python train.py --num_hidden_layers=25 --hidden_size=224 --num_attention_heads=7 --num_key_value_heads=7 --head_dim=32 --intermediate_size=896 --vocab_size=8192 --hidden_act="gelu" --norm="layernorm" --norm_place="pre" --norm_eps=1e-05 --positions="learned" --qk_norm=false --attn_scale=0.177 --bias="none" --tie_word_embeddings=true --parallel_block=false --init="normal" --init_std_qkv=0.0231 --init_std_o=0.00326 --init_std_up=0.0231 --init_std_down=0.00326 --optimizer="laprop" --learning_rate=0.00228 --beta1=0.95 --beta2=0.98 --weight_decay=0.13 --lr_head=0.00853 --max_grad_norm=1.0 --warmup_steps=259 --schedule="cos" --final_lr_fraction=0.0 --batch_tokens=131072 --max_seq_len=1024 --doc_mask=true --train_tokens=543300000 --max_steps=4146 --dataset="wikipedia_en"
MLP neurons of a small language model. Each row is named by its layer, matrix (down: output weights) and neuron, and shows model dimensions 0-223. Each number is 128 + 32 x the weight over its row's rms, rounded and kept within 0 to 255. Numbers have three digits each.
After each neuron's rows, "fires before" lists the tokens most often just after its 100 highest values on Wikipedia text that the model never trained on. A number after a token or word is its count.

L22.down121:144131173123148142141121167110151098136101164166160078168162178160176120127122143043079122103133087183143151146091136107115118142108132118096128129152131196157100139143133126114142145140180174128095108080127105101136130155127066176073067140136068118114104156111131127171186151088212126164205169111110163120106122180082161151132114066095116097169111065180160126131119130083103160099120136101153129096143171106138078139139152123103200090149078139141137092113123126188116083150114132118152154167114132164114161113141109184113179124098132086131100169137099135103078122164166115122106083128114108131117073099093112080047175111174191130132070206149069148103082097139100134134105
fires before: ")" 53

L11.down20:138113075151147166085159117132137098172159148215133120118092132141164098159117119082146090132152101122137161106081057155097140119164140149215114140068176110114192134076098059089147173177095139108138098118085114109130130148174133148114142205132056133088148046098099114140156132126088116109157109097118103140119143186163139143100133134083139124100165161134139091134116120172161135111069142138139150164146081095181148155104137140110105155155111126085111074173099128151145174154114184100124136129165137073156150202122090112143074107155166160115149095104171132122136096143095136153089134171113146124074141074151118094153159081118078098109062211166126099092146083184098125141132
fires before: " |" 43, "°" 10

L12.down440:072184171140126078132120129111102138117131143144136151078135055110135149152118112102136066144177119168141135126136199185087090124150136108104177081179090114127085173154128167115113146143111129085168146132070097107091077125160116189090147132073117112110108112132157145053108113165075102094138199127119127121089135148151107149150140144057118141174118126075191130121096122161117125141118105094153158105136140099121123180090076181187126040131080167143131111147143126159161164127107149115054138145105150177124089145145090110182140151092127137116147187132143052139090077167142146133131131107098112134167180162170089123095109092114095146130176176154138176064099160140142142200165
fires before: " |" 20, " was" 13, " is" 10, "'" 8

L11.down236:119150091109153141152103096148157162174125132107143100153119199120118073175108167119144076098131146144129092060118175125122140094114141108138132138174163110064155151170159118126141168104086209112136102131138127126085129107118142118124149159127120116113126109168150064186115110101106182098123136162109170076123096180119091147144166117114090053092135141147078138126211195153129132083164046177134151118179098159080156129030102069127069178180157118065097147095149140151120138145115169110133157127117109130133220178104179098118139111124103121112144114125135094190107145134212098114123150143133134106109124124077145124121161131116125144092115097114104198114098163076149147108085
fires before: "\n" 26, "  " 10, " in" 7, " Id" 5, " BBC" 4, " United" 4

L5.down638:121130132125127143126092122143178143127111105131151144089103133111185111117172121083143089107138129160073139109140160054111125137134178131095111089117146115153080112191110135114144146127088133100170094142126110131121050120125102076106124141117104178096140125199131111124132156127129154136144110110132185095097109139059109135117127066153110077133162195105169085156160152124166125033119119130125148119136159111125109128088142153141161242102141117095190068086139117104174130115150137200129171116102072177109215143136117110117065097096148074115088166151131184167091136152141101110176121091124160185157145100070152120144109076134185164141132201093098125150155141063118157142081
fires before: "-" 42, " Roc" 9, " -" 5

L15.down695:155125099135101116114115116108139118155119090182134170125077108147072140183155161112137117087099181090116127164122085120091183156162094079166141117138123176150135132161100136108159140088170128168185136192099073134093157167150149156027171147100134110115122122136119139150134119113118115107219137099119120107084146138102135135157134080081124068157173176143122062197163096173103063149153112126122103091160132143155165151129184134114059121153172119100136172110160153068158199164137142107155111185106142143111114115140149091060157117141177107122107122107119152142190097118079127044118126087107088146129150118157148135132086128199094106173076107078133092167113136113100085123111
fires before: " |" 29, " (" 16, "%" 8, "t" 5, "ical" 4

L11.down238:136111140106094141070105151165124136094063095069148127172115158090152150115136147145135126137166069131095082153108148184076142076111139136145080160122182078136088176121157176100133114092162181084120117143148128079201151094088136189071146157103121089088114127164121066147143153085091130092151139119108100152121172131109093153126067190098197087113091137121126115096140134134146123099079091151185114176078127085143142180105072186143157128166121150137116120127123086127135135080157152082127130159112170086177112190152154137116158084075189107100142131174150074100148143101129119133134129179149130111151119118173117082067114165152089132144135184127129115172105128163201156072160
fires before: " |" 36, "\n" 18, " (" 5

L10.down401:079126111121137177098130118167161082062110110089142139116128175118168116124131178164141057029160083130113145109109139134091126128136172065162117135147173037121136105112147068108157191115156133097148080119136141085150171139117098110187137138160137117023114136154090088101166092153061177087198125144109119169131093136090126160140116154116166098090101188046124107094159151168096153102100142119138141159123095152106135139070126109136113138137189107048101151114115114148107160134135163120167101125147126131138180162143148153112131075117123122139146157147130115172148173140090143159167153176155150137134134110125142155111132084131157119188031110078109111156112146139181119098157
fires before: "\n" 60, "  " 6, " −" 5, ")" 4, "\n\n" 4

L15.down762:101121186132135120120137155115193063159166116092088165125067151125106098095112155159075071113181128118163126104148105164128122137156144155128087139111119107103176135179077129137092196074171066086149097144125112085112102107149128140111153148121115097109122081150106125076076130207182144161062111175099128096118130151189118154175142079141095190137107131174152162134145165113171157126196111174080082103090146135088133163140085105128160124139189175107159126096147125118109125110147156093151134136101137159115145051137153150102106137164085144086169162101116166106123096132122144164117149175124074080092108144129124150079093176130153154163124142125135079172095190116150150029160
fires before: "," 51

L11.down461:099152095128157152068103121167169074134189110089147084180127071166177149143142133145155157142174131107140206125102135177111152193106153074130056146074107130070095094101145114051136100047130143147147077153157145100099103132138222147148138145160106175045127109114115153137123106145099128126189129141099088131153121089187202102124133136113184149090189130110115135133106131107116104083153114156146095127163116108074147190120084128148129128165088145137171093107190117113191138115105115080135121144187108089145133158117095097114155103112112088163174094104156115088093122165166151170172097114111150081127094160140111123159123118156091174149137134113146111155099069122128162129137
fires before: " |" 33, "\n" 16, "%" 6, "." 5, ";" 5, "-" 5

L10.down211:176120081127146115100096111128190169146162150105174096153169141111136174141111115138151164214136155119208120101104148086102132189156156089104141143101167154138102164070134135046083119117119173107141114101144150105085123094130154147108130115164101171071093135109143122086136106179090108125103162113132117130085092082150136132125171134099187113094136113120123133123090123125137119117145132149141108044155128126071169183075077170139207150193098136091130112097142101107143142126114110091135100128113089076135122134189120171140191138080147079059151132107138171168172084152143142170153092119162143132106083101130111172149133173125132146126154015184114127078112091110166175115101
fires before: " |" 57, ";" 10, ")" 8, " (" 7

L3.down802:172131141153141158122138194208142135155096168115165107096086134102129144133187136089134116130135148125087135102150147126122132132146126100078120078177121036123161104173130126155124156122107134143119056117159114118106053148077178166121208135147101120135157147193098126108147110098148142146123142108113142110111127162149052109100145168144129123102099173087091105143148143142147125083148123145077132150177138101057077170171123191151086085126093184093212188165076081101136135103165114116086120146149150106127160188102144110209070109133118146110115094149149126204138112113110127111164133163120147125097153131094128110152173119071100127114131030111106156127090109110185104145091
fires before: "\n\n" 29, " The" 10, " He" 9, " However" 4

L7.down164:165131162102185060137118149133125247119112170125134106069139122160087110140208152093113124129201156153077130161093119072165128151140094145129144140071127091141134137123127128136166187179094153091132125091106118126093074095055132242150144120077099068185126148136098116086131116156156145176171116098140134091174116104101086135094155144126085122128133072113142115174126148135159110147147094146125092151145159117080117138137157158134182111074077150166214178119153167146140162124112109093117140163178108119173083152111112082174138187070068130129119132149138116114121092115153104089155100143102111141130140134135128161110109156114103105131122051099146142115147094096127090161103
fires before: "'" 26, " |" 22, ";" 4, "–" 4

L12.down105:115111051115124143115132143139154092129106143160119114142140130111193041177121254090133089000096116154112143126154124156129169111119130128125098110123131127152097100166136130129147166140098145165154130113117076099114139134100123110121101164152111120189142104144131084116115158151162120123249080106113170137127153149178047122137111106125128129106112126127126068126172169109118147123152128133141142125080173125157125107126176075124166127121091146128135124124123094142142134086116140093116163119096112086104142199173127145098130147116177151164108111136123119084121110136104122121159146137200080160155118155059135156123152113134101159139177191158046118134114127101136117135112
fires before: " |" 31, ")" 10, "." 5, "%" 5, ";" 4

L13.down440:122102096148160100157117103118165128046158052080117095162127147122114067120192115094109133075131098141126165134124111126205082120102091119135120153137102112118157141105077103120114108126161113186090153072111149158145151153146139113161096105093119144088116125152134123154181139141151108130118136122147118165173099124200134066180126161132093121096116168115120102168144146083120085175127226135107166158142104084097111103124162146130089159101108138125075120106094020079144146164138126170062145080124141107159146090161110117181071112169117170147133159164153157113154129170115162110176155154116161144099132121131148122173096196173090093161134108101071183117093071166158136105200
fires before: "=" 54

L7.down621:127152073146103120172128094069113103143166097175154133052104056118100188158148143085086139111158117123073148177147068148135147141147134183144135103110173135097118139114079093161155159160094124136103102156155124143144122131123071101133154166157045083104144110091120126106125063159120138178093125110147168052092157078135107085155163119035108161126114115107192115164096119080123116066153176104126132151141135175084108159143141119102115187135152092144162170101115081122125121089120136101161102171141072111108147105096119146103145095112138099105072127111079157117165129139101190085219110170177133065124174093114123173140157159136061140130112149080142120116163163131108143142139
fires before: "s" 53, "," 4

L3.down48:164085122166160162072111194200148113138104151152154081100079125104174124151129095078180088140164132162099125127162137091098146141081174090110111091142117087146120099118154159086124174113076138108193105099177178206128101127113118139149159100098079109079113141219080136083128112190085156147112111088149118116109110144152116132077100096139132130053105149079142093108115164165124095111115110128105178111145174116078130095051168144150117130114137113067172121158163105115178145132140135119124122102131123170159166138143120128130111071095157130090091175084126150197153078118130086094197108154152192181122163121078127122087119115142156167171151068099131133157106115097164129119105
fires before: "|" 94

L12.down454:120124099123109148098133143102129110175152106099142097157152134075175143144139121110142098149128166147102206132107117082118136121193163120164098181080164122126141124167156155098132066091086141104129149110120194040136167081158176139168166122146133125087108108103120134166153189126160114106156193130125149143114120142109086164120138099156132115102108110137113184113161174118137069071095183099151079130077123107155118178088129172139154135073184084164181149132115161080117124124191081186185124183087132093132095102170127125168152134078133087069131081085160102081116121080110142111155101120124084087130143163143175072102094105174136163118191171091185123163120107103111114092084
fires before: " |" 41, "|" 27, " (" 5, " round" 4, "1" 4

L16.down746:147102132141153113076144138164169132160163142161112140149149131167195162096154157120121104077081128114126135058093108120132107087097161181179137199141115183158125124095109115092090056124110113093133166172098099124148105130163083130153079093172117080101146114164144109042098106119028150135121202144076106167138157157104133117101136143143067147120159148150089118114186161102192074114112144073138173107112153125178204145140147163097103132126088147083150122147086167134127164104147151102165119155120166135092116094139161169130104179151100144173087126115087154147088130066152094116167147164089175101137156153139113076123115160192136071111114140139125110053145114097107108119161
fires before: "=" 67

L11.down45:139135170134123118113085122101120085102120118132182153099131165087175145067146159110144173146117131192160107087140166150086117122142126121117120114128114150124162139122200077129126157142075067141113163141122144084148091144151179049134151115127140091197120144206119093159187111106137128142138150129156125127134081117125006154160180109109155081134119128149155134068087126150132138087089146136128116180072237131149135134105076193131096094086139160149129083137103115107175094183108115120120112165081044106184109135126152149148147167149113132092067119128110121161144074114123092100164116203126117155091128112128141141146120129130166082166166175082178102104125149117131100082142
fires before: "." 29, " |" 25, ")" 6, "\n" 4

L11.down525:089150155076116123145132108174140157121109123151149078104138126083178143139112125100089180189121126104163168100154140098130178158130131105157134107144123182152048142036098152130142102133111138176118113071102152128047136136095135120159130122184134122092119146121156192122073099185093142170102164104091134176160106081154191098067207144131135135109115153117168149110120061116159135089123179155137093143070155155072130151109091141112124115151141097135104138150106132086171223148098122114150090159155117174110100157127115132190141166135103102084069143112176137126136115133120174113114105116124103119058097105112111138158089119133093204144186129230159094112089144130133128136119
fires before: " |" 34, ")" 8, " m" 5, "°" 5

L10.down566:139142126126115106114103142190102121099115129114116106135142108122182036152057255095160125000148125135134108146123169090112116119115168160118079134108163149146155117125125099135160116134141157140088119143104138106125125164132097060119147111140140156121102099106151110130131148130131133142255090114161143134125115172079119111122119162117088162102099145144133131131125108139153149159112112199132169108099144159108147113150161119146130150144129094114122146127109094142108132147130166128107110139097107148164095137094148099108128098159169126131122135094122132124117137105079093116113109145156152164152130133096139106121115142124115163117113149121157146135100145147143130121125
fires before: " |" 64, "6" 5

L10.down848:095106124157175149107138107185156089120104128092106200120078098159203151132163169132148127104173095140076128118120098147120151114126166072220144202112147014166081154076114125104174208100127123110143118159153140116121167111093064136162109126138088130057124170134116100099151078126064102100202115129123108180163127114065140123137051143129172109089104157100127102080147140129139151124123123130144132165089110102136145151104142114146162098097194120091156174120118114127102186094133139114110125139151103116158163141145109115106141112153101116182133140147111098155065114153084183162132172144137144107148105095146123138120185094135140117209099148122108124143104093074175114095179
fires before: " |" 46, "\n" 31, " 0" 6

L10.down805:125141128153060211149091095120101144090151118120138100176103120173087181139203179160181143161119135139056133149148155136124176109092126098113115173110158116108194160104114084119114124129177090167119093143170172108159133105105159112180110118135109135079187118121146140155173161085167132076099151111113145130087134120148126115104150083181127141054114156072127108115150131114148098160130135127137108078137104142128069186181182102117100163129142099116160159165093148107125132118178135151074132081096093159093139106067176139143080106092186119113143174142111117137153180057187146109148123105093124077076083178106083077113113114140122089110103181167153143167102132068103101159088
fires before: "|" 55, "-" 43

L13.down20:129102113164177149135100113144106093148059181111152093162099169142175182131106132140209098163134087165162069147144140099079098124103184120136171132154089142153117102133139145153130134129072163115122135168098127113129143131108114092131152172139106134127172155141135133072105184167127114122071110123172131134110117195110068113058125139118088174112123170075140139109188143160111028127115153094090155150119137106160171170089199144147124148150126102063182097118123091074154092157144134154141156144122064118173102116122137128167095184091124059113121126128123122167081111131086098084197089098135183174074165147176180143110080118112150116121112103106107110157148127082104123151061
fires before: " |" 33, ":" 24, "\n" 8, " (" 5

L22.down872:148059150182106140111155093166106141144188129132165123176116155180145040109127201090145127105099141142154141161134094088187065089149137195148144128139197130195166066126116120134099152128190137117092127130123140139140110101136098179113109136119113103108127046133131133173130156123107091118101155119062116090187120092172099167176147151167127135124085101137088082089197139122147076103075084138137095123103166086166099158148097170157120112130112136156078041104130161076150142116144158158187131108143159124097101109157160145157147115145085152092176150127041144101164139124145142113143094096155102139144062143181154099121103185111097143122135116099126119134161112093146099081128
fires before: " |" 39, "  " 19, "=" 7, "–" 5, " Total" 5

L5.down201:128108102175137145103097158164175121125115129128127137107092160107155108130168153094170095115147134174084149112173172094096157149119136113107113102142133097140090132153150151095138162097090174066189113094141155139135040124094116113129140139121095160124108141206109125116126138177092159131111078147122171092106122154104060104133113088154106075102142167113167104148147159138152075051113102115138186128161158100124126163000157095140149199107174089081188134109160092094155160143137145159133149095132055157138185146139131131108093109068157079111102162124134162191110104117095084116210086150095172172126187093075147107126121098144178156165126151109100113167138121100126140116119
fires before: "|" 53, " -" 6

L16.down542:125073106183116072110159163192168145116108124137172140149122109080107189105138133185149128150093118149162111178118178151044190140085117100083183162120122067137136122102112099086156093108190149139156147138149127155147081142118111098130105145150100164122135178110120121146143113154099157087126181204088090162158094158143087080115157113131117094167143178140105172127202171102137098134058108064146099093167120142123128161114193155156103092106130125111148154099159155094122118167150098142119122126105128198115083164082117116092125170105137104130142101120143178166115122171141128141086154094119109081124111121108148139066103144115051002144138087081164169140117127130120153133137
fires before: "\n" 52, "\n\n" 37, "=" 5

L11.down139:070149088115152137131159116210146153133118155123139139134093154153113082136136252121171125000118075132101142113109157095146124097142041184105106128131156115114223102093130070118150129081117177141119123143099157142163115142132137134092083165170130122140066129121146093126098156077154108051239113161125179133128093143118125081101077148183138077149144140174119167159173117117109172132158130122104119106118098134132125161076107088163084147129120139115161152144141182098086134129166127132113159141125099107109163168140098140167085128130178154132127102118117145124105121182128116127105158175136133093132090095107170085092140105142192102114111131116118105153130139130123100166117
fires before: "-" 42, "." 15, " |" 7, "gy" 6

L5.down732:067160171092118080122083135124164060077147173134114132137129182129155143143085088135153155194072091106117126132112134134125134192128163131136071112041121219098124104076127087098138129130134127126142139132110125114124161123156146037106113165188195172187091101043121133078149184139129111138110141170166162087167135123088055094138173145086136126140179150124113120131132057090142147152164103131152154157101072177147231130134121079168166119142139118184083121147170127120120114122141116118135111156112155131125092118155093116124095150151143111096102080064120090098117122109146109121094114140134130109116076126140109131199116134165147145112131211121156114114144170145106168118138
fires before: " |" 41, " 0" 21, "\n" 18, " 2" 6

L11.down380:144138144163129089142165113121152148109104070179146130138157104103086079146154195146146156029137128145120130110127168142123143184145028153119200108110110102142090064131121061174095122176094143108132148110125133145135135154077123112113095132133101106154116157107139124164134117179096117123248130099118095091088121150188089085198105116142047099123127146176144145102090109143110124076128158131092112104093133106146137096127159135132120179116162100131121188129154171143181153157152134173116171124110080128134116106098160150106143079069200113135114137141082096192055107147081132125130126089111122112138112119104132116130117102173144157141135189175073101192166134124188129145107
fires before: " |" 82

L11.down56:118144129122093174125112156152141181149156165127138075135106122100137030129166188089190108000185087102110061140147128095079167128135059126148093102113139140147171103108081099134115152173138154112109113081132136135145145154038129124110120116150126104170126172086113109101164140171113095136034142103137136088097128169108079077134077200105102169090121142147113112133138147155151182166154145131135229132124156161166120122120150128173082134115160110103161141105165138158110140125165130121123130111158138119141177114153098112082154126124163084143150117148171133192122136108122125092146179130142150124126121147110130074078121121099132126096127091128125172106087124143136159177167
fires before: "\n\n" 31, " The" 8, " It" 4, " This" 4, " In" 4

L10.down773:094118139100124106152164136145146122104112133181079171184124153168076000153125224118189135000170077116111121139086138138127119142128103126125148135117141083124122125103151095131146172120127113147121147085170137151132120122107112138135111157121143134136135143138112138116133129144135110099255102132164120129112075134128163064092140146150116141132106157126147125119114086125124156150135111173111145124109116149141142097104142145148164139132150141094128158119088106114138114141139107103090140133124139125129135098110086158092101107133090176159153108126121115107124128141111152132130104135104108149126107153116140132111160098143165110154124181094132108180122115156132119120157
fires before: " |" 41, "." 16, "–" 10, "," 4

L3.down339:090074107118124103112156118084191071148128109139101115149120164182119221120141158176084159249115105074136108084148161142174134119129114124153152111118130131126143114112134081121117149102202109089115146171116133094119123151107130007071107178157168117206116146097138153123121150128145107089028176174100141089140078153123102139123169100111104080145123093151135158175125077128101144114127151147124137090127096158185156136134099119065166147124112103140077082128067156113104133094135135134177170109109164123106068102130162102156161179093107143119122100157103111150208154147104151127114105150112066105159136125115123146135140166177121119122116180133134104099141137176081140128125
fires before: "-" 62, "|" 30

L12.down521:153210139111114107115128097054144122159129076121139125120124131181120076115109148130163105115156140104120117134120154161172165101138153136154108117103121155102135123136166177131106199080117141100187180189137133129027117170167131155178099145142129112063123157109078115126144099161100138116159116135125063162100103142107129153166043141138085156120173109134113166094138110131074107146132067137164096163113177127117156071126129165127162086102076138170166056154173140157143149164131062143148130098140108131153186143085106113097104126091162084101167099171079137075175117161131159154077105124155052178091199160173093124186114130138104150146150111080112094150129093125151089120104
fires before: " |" 26, " /" 20, "–" 17, ")" 6

L11.down388:163146114076136143079100136131171104074131086091122091222116138134114150119053165140142117122164141135098150169121154139118173092091108077104112113163144153148129181094189190090165108067163151147148118128139092125146164108178156184155124148175134104078107115150120116149114130136117131095211103145085147108175157114125160120099123117122133127184138101162115116143105119160145114105137109164190120121154121171143171105109160096113088111198109099141100150149131146135127111094098141064147147143089125106129136110106121122131165140125117112184098104108174101145125106139197170143136171176099216177076105123091086120030070073152064096101070138084079161165108114098156177119173
fires before: "\n" 45, "  " 7, "\n\n" 5

L13.down627:203171087177125087168125148135116134140136098133091134136158177182096076106154137074145128185051140110133153137109078115099128122131136126114145141098037102093135168113123153141165116142177108123154161147113135142081165110129125088101113163140138116132150080170120115114119175076089145141158210136086156160134110099112080155180143167127204126119161112108165171157135137117098141176114144085150126146106186089143145080155097153203128082099100058163109159183160089100096111106148112106192151142133149112147108082105095192134117082144156164103084083095053192120132106166134122139051111147157071145142096158117113164091106145105107170153115086160114113090169107122112137085134
fires before: "-" 75, "|" 9

L22.down299:087103097097125202132150175140119102150139094142136059126123123142132056110128234147115132249139166100113174141122140162173158083086149091096113155163134166138110124079147071141111134114117162094105165135136171108125134119123103102128144158115165140103124123127074120179167141150105116069087127174155110121139141155149089129145093151080163116065101123137114164163135140135085158145148140070094139140117119078112102091131123177077091073179186105141107154100113126112143132143160127120183145147123160185111078102062116160108130106154124198090146095152103161128180132141120109092167189137159119114161181115098103083050087135113167118161115078151142046141151175116151136120144
fires before: "-" 22, "|" 18, "1" 5, "0" 5

L5.down129:098120141176102127165143080126160095128125179115109122117134184114126190132136134133126108190110161097162169130127101159143143107090141136128156138128102146138057116095144122187105113090109103112114117116105184097114141116149164051129123182194143126198119103045151170097157200144164135050105151152146137139197135104129057126132141155084148092144140094145110122104179097087108105164160127112170125105144100141178192123080070100111099056097105154182047111168105189087068130129139088086190052117142165089124114139088089135145134142156053118129102125152135106121118135170148111160096134119163127086152151134131136147115126107153176093115111070140100145097142154139067121092136
fires before: "-" 27, "|" 18, "1" 7, "5" 6, "2" 6, "4" 5

L11.down880:100164163114096114105086103150154114083115097138110088124155071140052074122101204179181123030123121147101134146061182122066133144101044090102131086073095163105123098143110019104139176196164087148083168113146163181107156152102111126197098083123142151178095139107140123112129150147128159086203111119134089141121068135123195108154165108126132128115156227155176203106124081121114088117137155107125121162149103127136111094110153113118132194156129106139136174118158148169132102130146148138125141121140127145153083142125151123144121101160142119146120123133132098134120122122144079167084126153115117073145120131100115140170106071149146129174145154121164134177100139127113153162096
fires before: " |" 63, "." 17, "," 4

L3.down310:172097128203131133145115197195184157147122137101128104127103118128141147140127144091182123163176162164090124136128153087105191129109133100168131130142128105134104147171127174095149125082102170113189104040165166183128087080081116133156104077108080117080139141217110140118122124168079127123032134105128146091097102117163101106112102099171096093074097158078149123161131155147118081096122120103139156094151154107065117140065169114137118137148188132094174111148162085132144170108141133178134158105172107164133157111129107111093074126085162102117131140118133096249122138122108166116177093167111187142118106136099106142080135098125133131170154066126109119172119107097141132114125
fires before: "|" 88

L5.down692:158132096188140148100108120146087117129106118154126167048136134177148146139120092138093196194122165116062136135160150193127126129130127130113134099138131145162092120154095123153116070153134171153086166120112069138166160213111110129094162152105085174107114102121115154071137104130119174191093107151105173179152130113092057136151176083090141116110165137157117096127128190097142101078051118107169112188110204142129155170116154111132114112127094132111171181111077118116099165112139147087120175080090106156126139136054090157176118151159032161066111125117142087106137113132161100108128116100156132128151141095134104095139119108087098200154130168135116171099116150084137124176077
fires before: "-" 33, "\n" 17

L10.down430:129113131156173085105116222134164138132159153129125076169109189110100159082158191110107128091123166023143206101141097133092134124083117114065132127139147141138122139136124184081124072066143131132192166086148114094099000129096147121133168121118070126118155098166110124109122136152129159110154195137110084144151066145107171118100143158152190110080088108120120158122154144109100116133144116141174156103187141135077087108047115199142130104117144163114152133179141095090150166120142133152083114125127175119113078134123101117138084118125117152132098101162130126152146169141139119132151079200130095144129109167140146124140136140126107116134165100116105189149115162100140155110113
fires before: "|" 70, "-" 21

L11.down255:164141101120102130082106133114141126167178167113153131087119156050127115132094103185117173100126110097228130126133126102088138222104155066104119143171165157093145089116158131170092034129102102150115127104133132125138130149173179126155108096148149150054120161113151140162144153180118138137156121117109121105103032139198131157108191155117077120111112112140040154146140137141160087102162063158128136102161156094154132108098056129119154205172132113080123122114137152113146088107164141112133092156157062125074184160134083109143132124141169156065127125129105090116180120118144104142146094158141149170153165092075118117193104174112128162122128077146136131115155150137143110097127
fires before: " |" 43, ";" 14, "2" 6, "." 6

L10.down75:096139161110116170164076181119092145147156159153128135095090117112143082140167147087167090088140105131100072125125096095088109125150075169135151071133087098159124131137083152104171203188161138137094071130163179146125100143072104110087188139150125080148161153118168132128108129168156075139035119086108159061091129194122130092104126159155090139114125132185086127133121162134150189161160145129105185146117089137129132083168173087132114099113115135094176166103116139174147157122174100126115156111161131174132184113136103120050169200114119113122170156073162067189065117137149129080102196076093119096138159112176104115115133123136139117120154131134108096158093128156134122095149
fires before: "," 35, "–" 22, " |" 5, "." 4, ":" 4, "-" 4

L5.down781:065091132142057162182160103088086169163141136119134120140166195130115111156121136117121114149142117079105129130107153145100109102149132162150134125197160087089114120170166112141122139110083139126093114162107100160144162107139100076188155147145166150178127024102107143113115129134164098087130155108134155155161094135230151125130152110148158102115103091105119126067183138142163115125103125102116116032130086200149106131092121087162129157154156103097089154193180170121165063152137183074125080113111105166115111122115179098134086114126198136143153122189094149017141097103129120104105091082161106099125131174171151141123136121137155097102127123137179112171141141125163120132097
fires before: "-" 43, "|" 22

L11.down473:110157131100227156108111154130066113139122144148130144152134102081114135172110173108143159094123116145085134112045105122168104168126255213117151169115166119139096127109142144120170131127104117126157206125154145159095161118164075167149155127130105153126128157130113126129135134102128055197177080154144097083119221123122077114075124137044083107118082093137096073122092136105136075137124103158157159131103132142154117126158186139079121166116092127174125129131102078140122089167144144141114120135123084071098148125073114101107150091146208141159091140122092076145120113118142154171183140119133138108095155152088103109106101125157150098083099078151145141124155151120129126164118
fires before: " |" 24, ":" 22, "–" 8, ")" 4, "23" 4

L10.down159:132120139071110149087133113163145079138175115074122128179112185095155159128112150134134130124174152120144152116138159181104161100125114060138106136168139079157083158145117160104146124100146122148165088111135124124175119101086129147144138131145103089058134147152124101184160142120069189054143097138082139104086109107123077132168091156123118108116130158096088104161158155127159133064150061118152107203145084143103118139071109116130084113194134110107106130106129155105139130099120143130181092128159113141186151170098128144124218095137086111176155137082147091212094150168143104151145142164178188108100133122139043098160174112125114115180083131094093146163079126081176179065165
fires before: "\n" 71, "  " 9, "\n\n" 4

L7.down525:158094151099177153110140111088095117136112152172080128131109115113129128155093093096143182160119164130092139119092139080147121110130199092160122187101125152137184111125172117135141153130135116131159070081121109172161153170144061173051136096129144089096116129104082111104139155157053151125181126093130091133089139146090163161089054126093117211135224136104126175137132099113062173201096136116138177149079168147110165081171187112119149107088059154089135153107126081061142136125122113135112109190107139138200080087151128140107082115142117157145110141093141143152203114133116126115133137121172117130135129088128110162103133138142087148170080170107090140141138111149106122089185
fires before: " |" 59, " medal" 4, " place" 4

L15.down862:146053068140171067128142122129160123176111079113111145113094133165138177162125096122089133169173170101199170157106105105182138154110112106175150179106140163145130138142127102154107097123105115133160123118143124194149133105130088170128122107136113084063067106186097141150062146174126075127197154122127111167097099135156079099135135102105090088070159152126139137153096160149171145121047168110098104089102142132167069119110181113105139100108096113104103164135129085132170196135160143140170137123184124140143084119163124129134162082066138147143085186151132085143119173133111127143143168103129081140023170123168071138160108147164110145122172118144150113123058133158130076142171
fires before: "=" 81, " |" 7

L22.down119:101064137065118142122130175106147100139126155109070094152089143136117074117132148195159133143136135203119136111137179111070091112089147129142139156126128148124126187107152104092148189168131103145113131178159100068124118130124116114202108112087113151072137099168107138145149126106154159107163117146137151193133152106150131198130164086159121142122101148164085117056091170126154046110087073140165057146168080157128106155097161122157106153135132123139153122191089135079117145122108157098154177112123077133136177110173148060118155143188088098140137139166163151136060228136157100106119158117104097087128146101148099110165163092068175177111134136151132122089116130088116130145067
fires before: "|" 53, "  " 5

L7.down609:122132127111085171116152112166138132134138139129137103194147097114138141086146098161144138150070139109165166155172093122102104166094110176124104124130143131133193134097111190114100153191095133136162110143099059117141174117133140106154099115069129208204164136043104142135120129053139085175097166139156171074142151190150108116097151103104167105114121122137159142094171168140148175066133133171133171087118118056245081135130073125112078111156089100102155116187132169153104132099144138108120105124107195109114076113076176093098092150145097119123111103180119079169077116131146111093165150154136162131139085116142106110162139129144114095103140118159116077107141062149104162133130
fires before: " |" 33, ";" 9, " =" 8, "," 7, "=" 5, " North" 4